Weights of a small transformer language model.
Training: 606M tokens, 9247 steps.
MLP neurons of a small language model. Each row is named by its layer, matrix (up: input weights) and neuron, and shows model dimensions 32-127. Each number is 128 + 32 x the weight over its row's rms, rounded and kept within 0 to 255. Numbers have three digits each.
After each neuron's rows, "fires after" lists the tokens most often just before its 100 highest values on Wikipedia text that the model never trained on.

L13.up50:132047134135172164140129162095142140110120133143075200082047088148098191127085136170101113168108136156154143148194186119112163142136121129147099104088122140180067131111137151106147139105146122146126173123114087150078092097133141123132190096094150149134174113108093109156116172162111139100
fires after: " |", " a", "th", " A", "'s"

L11.up746:096134138100155093077159109160114102137155098088112129125123088103102116062148095161173172160121162118171167091129089144192101028150114148114176135142151192090071125128172077150120110186164117111107154086133086162160132163100059107132186101147172115188119138144141054129158137139108142149
fires after: "\n", " ", " B"

L2.up138:074087128127099165151161192110095112147120102159096100139120098175165093155154091141172144096086176161175122158164118135203144103137162141118122111140150139088128136136085137101085072159113127127118093064064144141064147124158095129111092137172136129165169134129170165137068120144144161067
fires after: " |", "\n", "N"

L4.up447:137167101174127110081139130099111136155157107113147131119126128147138159121084138164187141096202176134070112076174119178188202087125207118159137141075118126138158100092166111170164097147122173152090109085083156100048106119223156178169139113107119166110136067093106098146128144082015147154
fires after: "S", " S", " G", " Sc", " Z", " L"

L2.up236:134102128105136099099174138108114124121098143155156144100095137124167106145120206137103176144145110117151156116128144072153110172136192075104056102172108122166073128091078092173120150107084083092143095142085128108101134126142142114172136125091147133160105181107087118152095089159203142117
fires after: " |", " $", "|", " 1,", "°", " 7,"

L3.up210:100153122178101127064134133098122107159122184134155090127158144150149111088108121142087147141122105130160171074126063115110122129128156119117101159187196106127070070087102121110137083157133155136112117074193104165153133093131172133091083136061134139087101157156109088139146150139142139109
fires after: " P", " C", " c", "istry", " Department", " Institute"

L9.up544:114138139122103104132120105167079088069185129135141097111159121138107093210101121127161051183154135112109100124184118116125154141105131152167107157105138086082192115164158085131085153093190131137143158178141131117110131094174151111157126098182121131154098094161142088107087122107080138094
fires after: "ro", " S", " El", " so", "ver"

L11.up46:046191148098130107107150062105150130144203143080100118100076133186166136123141153130081121142129107147125134122128061108172146097145126228097157149147142110130115093137102056138215123078100137206057127086182054108075119100112142122130131068037099150147159089123149143156101131160133160133
fires after: " |", " ", "°N", " L"

L3.up651:147190111139083105078132148146123083154126118109128148149153111107104194128128182092102100160172103155138142108145130201112181142127088133159152161129028063163073098107099136122107136109141111117130119089115113150100100039155216137109133101184143060165122082127141166119107101107171170152
fires after: "\n", " —;", "==C", "|---|---|---|---"

L11.up49:137158169135176129128111155116162073160119133171106166127101126127161130124141119107126110125137101114110070166091103137134129095153157040122115150200131075131202124145166142143046154181086109096154119156117109102124133134114119145078167138130156093095132141148138129133143106119178102164
fires after: " R", "R", "on", "an", "ft", "\n"

L4.up230:119067063148144092150075151089117184078113123183131129147171103127137137086113141122097142141059067133152136138096172150132171074071099095124122159134124076112107093143108091105134097127166096095119132130122100146143152184115041112081150145111133077142129133196163123125151101196130159125
fires after: " B", " M", " p", " P", " enc"

L10.up385:117071101126155160190166130151166137158123094097147119138122119117131183144106124113111211148157104115140081153147078079104171119168085084113085159084185136182148166175161093149099109166145141157122133112102059139147086165135143142147132095137151168050096106084193135118222136149102109150
fires after: " the", " a", "ing", " |", " and"

L10.up564:141137119163139161204137126099108126086137126098144095118150071157139153083156147154139121146128134155116138108109122100083105165139089142152115112203163135130143099094126132176128138137175096137146106184114119140059128175123112123150111127099129054153109153162145193099174053115144117135
fires after: " New", " \"P", " ", " mar", " non", " int"

L4.up696:104090132130115120130112134114183124080163152135164140142112184137133108027136103165158152109175105126115169173096125123127135076069110121081098170178160161103094135091127136069114147158120153111167090103116059131096092098157131146149124139108123131094120108134137181166109107109137171165
fires after: " c", " C", " inc", " dec", " a"

L3.up620:124134134100121125139187088124143127143128171159134128166167168081168138062196123158122140110153182142108178063139090063142162108132072072083128120108062117109176149071150153209100140141076066111134138119126108035094093158134125163096121102113104109133132109166168123176084146144155108124
fires after: " F", " P", " (C", " T", " Sc", " C"

L4.up189:105064135142200125164173160174109115143120028127144083110199085136059173131104123174137128109109124104157138149101180117126104082083129213151068100117071089145127146172118091084125112123149098108184146141122113117101148150137120090128120128179157108130173092115200168090151114131098109083
fires after: " N", " Mar", " P", " n", " V", "N"

L15.up120:145122156128143064112097149093093107075107144124087155167137118150119133185136044123133100082103152154138094150091130070134170211119083158149102125080094113169149099214150105121114092110137114129122117164109135087086130154126106076065118116134144080134083116112086136156140095226080170112
fires after: " |", " ", " •", " at", "ens"

L10.up369:115095142103134102086140193141070099143082116048123125199118159194142156091155153071161148147177128100126195141080119136177078098127132134083106229117166130132108093141117108178153151152157171144171160216155113144139118125084143136164093106122130126183178094094157105082138145136166155111
fires after: " S", " E", " R", " en", " N"

L11.up630:109078180138110171138129171109178154161131100128117091111049153128165069171135079104094120105142140082125089120125098122178141113134163144142122154134108116114141080155126187147129151127188122102171135076146156064160099172135140106135083126112162099130084140123161112132093122128111135165
fires after: " |", "ock", "er"

L4.up254:117163116126129118112127131145099135192143125107141182151177130102141123119170155109185121075135148117104121120057158080124087085129109190135165119150078144136099098124154078150133120085146178098073115154126099087121128097072143086137109142101154103105149119098100101106170059137137106123
fires after: " J", " An", " o", " H", " De", " j"

L3.up198:140130151109102125124129170116104146103153124192144076109131122160062142123182145106102104156146152161110189094166099115129158125107061103135122155101102112153085160135117102113152084173104143163112156206127141124082167148120118106093132181146152070175155170093084152161100089092136166147
fires after: " C", " c", " p", " enc"

L4.up464:093232138120131115196167140082130130130126131123136138171120120196098080123086196107144159130144163158104109101131133108119132067108137188159126111125143149117132089129118217074164121159109077062078104159124115125136158126136148103076127178079098128112087080143173108106131124120086160146
fires after: " H", " S", " h", " p", "ok"

L10.up284:128128127121113101093166099137202091107123149127148146188070168104125121118114135115148163132158205079119124054153150135103142158106110152082097167106124081165170141150118132138118180166161150122143138103160101183136124099092091131113122076193108147062153151081118127198089111100121090162
fires after: " |", " at", " Sing", "ing", " S", " sing"

L4.up528:112136124119163178121091182101124091125191072072129112141113054141114077108163172155121138134127101083161143086140139152134142111193164147054106101167173115090101200128166130152117082094136136141163103179153099120136117129052091168127148106126127160099206157102152141169127191168134136147
fires after: " G", " V", " F", "F", " f", " v"

L7.up653:069138131165134113176148082102149130144087130087140121142079145190123112136163100154145128172156130170117121101147160122118138116153119145147136169144169129186130136142065144045100108122145167081115151163115141143125144092115142138150148165171120043072118109061151137064099122104165187117
fires after: " New", " Scot", "ung", "ming", "n", " Cro"

L11.up615:101026106090175092092100104167127132086129124088116098127054162223119141136134119130072194093122130180124113156127086139143151105130147126104081142143149123143091162138147086086181116090136133160097146124191093105098105094178176113168144091095129100153161037094088136145086160144152127091
fires after: " For", " for", " Cy", " G", "y", " 6"

L11.up518:102099142121167153086095164127160166126122165166119099119126144175181170097101087181141148132077156090154125067171134144144116068127155120122135135139116104128105127048164115119127132164109140139124129101181109103137113114105135133163122114118130174144137120114087178096130105128139164146
fires after: "g", "ug", "iz", "h", "z", "ph"

L11.up352:149100155107133145094144122127121119103145118146154124150103124139122121131146158130095121159126133133096105174073106112127135090136106154144099094178096088134112151084096130105064180158114135162126074099079089107118109143167123126138154114133084140133171114070136175183108102120167194104
fires after: " |", "l", " d", " dis", "red", " l"

L11.up138:151084155095087121131133133125076135098148138151119102210143116122139149096125127131098134148117124110134097069120172088132090139117085131117136089180102122053131148181107095129119118188087093141118132133090105125093107158112118079141179086176080092088114165150158188086155167185170170161
fires after: " B", " Apps", " b", " D", " Ter", " |"

L4.up133:135082160088170163088136126123083185184115090074097110082123142117175124096164150152092142130079086066184148123106131103128195114153149108139161102147158103086134105123099104092148151088102135085161056125123089170135111080124108138145131133187163074171094098169155149131151143147120161100
fires after: "iv", "m", "av", "aps", " V", "V"

L4.up515:122125093096121150125083134122126206126103079143135138105110113162108121096080205132112084127155116172098113127138206129130112111130165138095084118138163114174135091116131029157176154194128172132214142156106130125102081085101092123117142128124165072127138166144176071077085137120090138115
fires after: " m", " N", " n", " M", " Off", " V"

L4.up12:101124169150162106129095123072176129067153110100121189084094123142047088114109106093129151104126120112200140124126093103167127153116101150176092131139173129159112132127131166094159147175176096073148118103139097180090095133148164151168121161104089089124160087093107103143078127125147175146
fires after: " g", " c", " G", " C", " v", " V"

L3.up187:082118139090156174136091056160104181149133188142104084143112145161141176147094105150146080153126092115163075104112117137195129155130120101084133161101124112160160135121134133126127141107123124086133143145172099163211129113152112110098122127132154131088146085144203119097120122144217174103
fires after: " F", " f", " Que", "minist", " cor"

L14.up83:153125110129147137075136153112160084092110142178139094115143080168138097116133124114128137168168128104157072144116214089096086148171124119088142140052171123120150102142137058100158135121123122153139098167168161117090161166109065133123099138147137103159099137177143194146160149158097138096
fires after: ")", " ", "at"

L4.up179:157137153125049135129168095137132159131140162116155142115151095104107136082127115120126178115148118208173128096168122125117174143086069132141100124127102148118101182137166112107108138178063121205132144061189130131089148118088108117077178094124182092152209148149076157080123110102057111121
fires after: " F", " Sp", " f", " dist", " V"

L3.up368:132179088117168133110110099087139101118095137143124087155104103144090181198091158125162157110204142083156167101138111133041149100138178150127158099087162122163124085126079163113201170150148168083087158141144142178140082120102110135139091098147155105139105096115109095109114102125119134111
fires after: "\n", " ("

L11.up567:126090109160187112123131167118131194124102113076144142124141104077116193125084114140106135119094151111154115075076137107129146156109156088102133163151245166144109144143069077159083140177136156160154097129106117130138124119061136086063157131150179130107124129121118129162185174124150113105
fires after: " U", " Ag", " Ab", " Ad", "itz", " ag"

L7.up96:098138135157112183107118154104105124127182156127140055112135094136105145108107104132144131160174125131093136161159097166125103131117103194048106102110114143163137165081121091152142051138143112107212115184121157098101141043100113126154144134178145147137151121177154109192120148118140124108
fires after: " S", "-", "et", "it", "id", " p"

L4.up740:156178155132121154121135098117147144108118134152104118154169103187062150131014157110108116177196093121125102133155126145101116076116117135146166126097078070114138136168125107147202133122131118124127130121091161151083091185102082153122152130163145056193093127098060165134121123115136154141
fires after: " F", " f", " ref", "F", " le", " inter"

L4.up96:099141108102183103134145162115163125136116137152191101097131100110125153183146123108150105138190089020125102121097135155095117109115152180088132109079159171170168130092106142125166146117048090124106126163130139113174050129167093108153132134107157106118109089149125174144113097100134141091
fires after: " f", " k", " F", " dis", " \"", " B"

L4.up107:106120125124080131197169153153159118126121096127133129148181125154132166147107164163124176130086155167214139064105146086139143102109163118136147109107100122129086108125150145124140133100096107083098129138172144090194136136096123097117109174081173096128160078109079107153184094105093153094
fires after: " P", " c", " K", " C", "P", " W"

L4.up643:170125076095171148186148135125091197130169139135085112145153091122156063116110113074141100087119111132138184092141129153153129103059147132135134138109153134099088116161101162104141093139146108110101137108048146163210129127134104128137097126155156107075172136143166160124110136074156109162
fires after: " G", " R", " H", " B", " Je"

L11.up39:148137127132110135179138126083170096157204066130165129105109114105135073082148116124110164157100062089157110100165131121102165146131098140091111116102090147120120100138122137098156163135092076105212145129165079103112178136083132194174149092127126138162142095139129123174170089157169108143
fires after: " 0", " P", "erm", " K", "L", "US"

L3.up518:170184107090153118139147154164154138170082167122091159137098139120137110104072097147143188093140172162183095100066156146137095124104133116076106092126120075116097122113108150088104176132057080178127152057129081105129143185142170102102133086101096137130157123148133140122120113190103109143
fires after: " A", " C", " |", "A", " a"

L11.up322:148107111074108148147117142150145105128083118133080089108082109181157157140103146135060129114142139115247128174224155099124167100165120129078114105096118113208058131110146181103141129123133125128113113091129042134135127140094114109121114118136159099149140130142144114111078179102112066135
fires after: " |", " H", " N", " C", "H"

L7.up286:093134138137120189177139170050165147145136169170156104064137119139149061155138128163144166116137161116094090133116151117127161092130112178136079102176128121167143106025071217057145096136212156088106157122119108098152122137192130144141141108179099074112098163180132162090137159077167136104
fires after: " New", "ung", "ree", "bur", "board"

L11.up665:115180124099115131133131163101155128108148139103136118134120113139112103165112178108166116143127155059118167133122152137148101157141073140104134128100104160136097109112119088164143129104087148116136138168139181165150172094074181161094093106227124171140086106093138124154165138106124127101
fires after: " J", " sub", " j", " (", " in", "\\"

L4.up224:182143131137103120178121155110090132107153127155171141166136144166102096182146140120138094114100166038155149111133198165138045064119115085082104168183117183132135117109173141161143057109129141109110117157138148136092130127095108131090142142145121145101146118116161051099158138106174091087
fires after: " G", " J", " T", "B", " att", "ir"

L10.up706:150180133125098122120118105091202161198221091112156173145094098076157122114169148185141116140127140076090169129150088082113115113113125091124160129133109156183148106125131075126146182178139132141143126115099080077155184143065154124138106154160152114127094169123109144136153122127161079122
fires after: "uz", " Z", "z", "ok", " Q", "Z"

L4.up521:125126199114174140127121150169185165175103134105118115075129149102131137089120152078124151100150187097163174117158126085056122114175090159090140189151141090129066147066157160112170055120126107145143154154100097153112100106155133118109138121115072122165147101123124114116113134114135146120
fires after: " c", " C", " h", " T", " G", " t"

L3.up217:102127119138149144091130133117143112164060137147151119104152089217170099096176128135082151107102164163174148125132157173149139118150167079126144114164091155106162108157071145125136089169151145133118063128138108154175125114171187131158140170119110177124127131077139136137169092194092103106
fires after: " |", " in", "|", " In", " February", " the"

L3.up125:115092149106189135081117176124197122122127128130084121119113077096041111150104148112184084146096127107097137141138033114181123133120147161198126087137170122122119063136089123121076073069149159177174142068139080115107061100154100127103123107086107166183116141116129117133095125121137098099
fires after: "\n", " |", "oub", " h", "==="

L5.up373:216168204106149183107131159143145146124154093127116186115074111137108129067081187087118134179129100096070093144116128118156122071128121148144153104079150152097098132135155052086186108093171148116126076121118131116129142157077110137134173141098086112149095151137170131193133160079129140104
fires after: " G", " Fred", " D", " C", " a", " c"

L11.up714:169116193114110136093117116128172148081158091144148191143112057169079155099156132146154073111099155133110090166110124102093150174081110104116146095164149086122121060157173149147104171121076166122064086145131155146140074136105122146103145093185119191171141148055194106101106169108099120157
fires after: " the", " a", "als", "'s"

L4.up194:136105149130155148137123138169143119131156091119122163135109136136108096125083145098113137095097104110143086108112138176179171143174162105114079174100119114147111119128176061178176082143119149139080196152114171176035149116196122064137061127087125098203099120129154129116161162168116151137
fires after: " G", " Y", "G", " S", " g"

L4.up124:158094210125150120116125185110137163168147136136134135154088133152101118125121114118147149131132094144115151161172070093147166132159042168106164093123160092121159167123070169134135105102142097090226064083117098140134152125136149110117166142113149131134091084122123111167115070129156131162
fires after: " sing", " Sing", " P", "oub", " D", " K"

L4.up732:150086110114085146128158101081147156128111143192111129144120143165160109113096204120077133077166173133115107139128131131130085094135183094135056127173171123150138099117111101116163123142094076102128177107096112172094114096110146125143078069105103116074218108084130160129102146116061087142
fires after: " H", " dra", " women", " c", " B"

L13.up435:180111117100190098114114160130119231188119114133144111114151149119104181126208139146066136145116105137131096110099051058106194114136137139124133114162146124056059121126134074162100093162151120069159118127168162113147129124120151116132134115143179107120133159119144082106119126146173171149
fires after: " D", "ir", " v", " ", " Democratic", "–201"

L4.up67:153145160125202086058154126059079103155102169073082151143134126161065155096152174086078108124173096091149122139152128088128123178119122115134114140167073166114060114170118126141118093118116137139147068128150074124110161089120140130138111134106105157154169166104131148091138126194092157159
fires after: " T", " t", " G", " V", " med"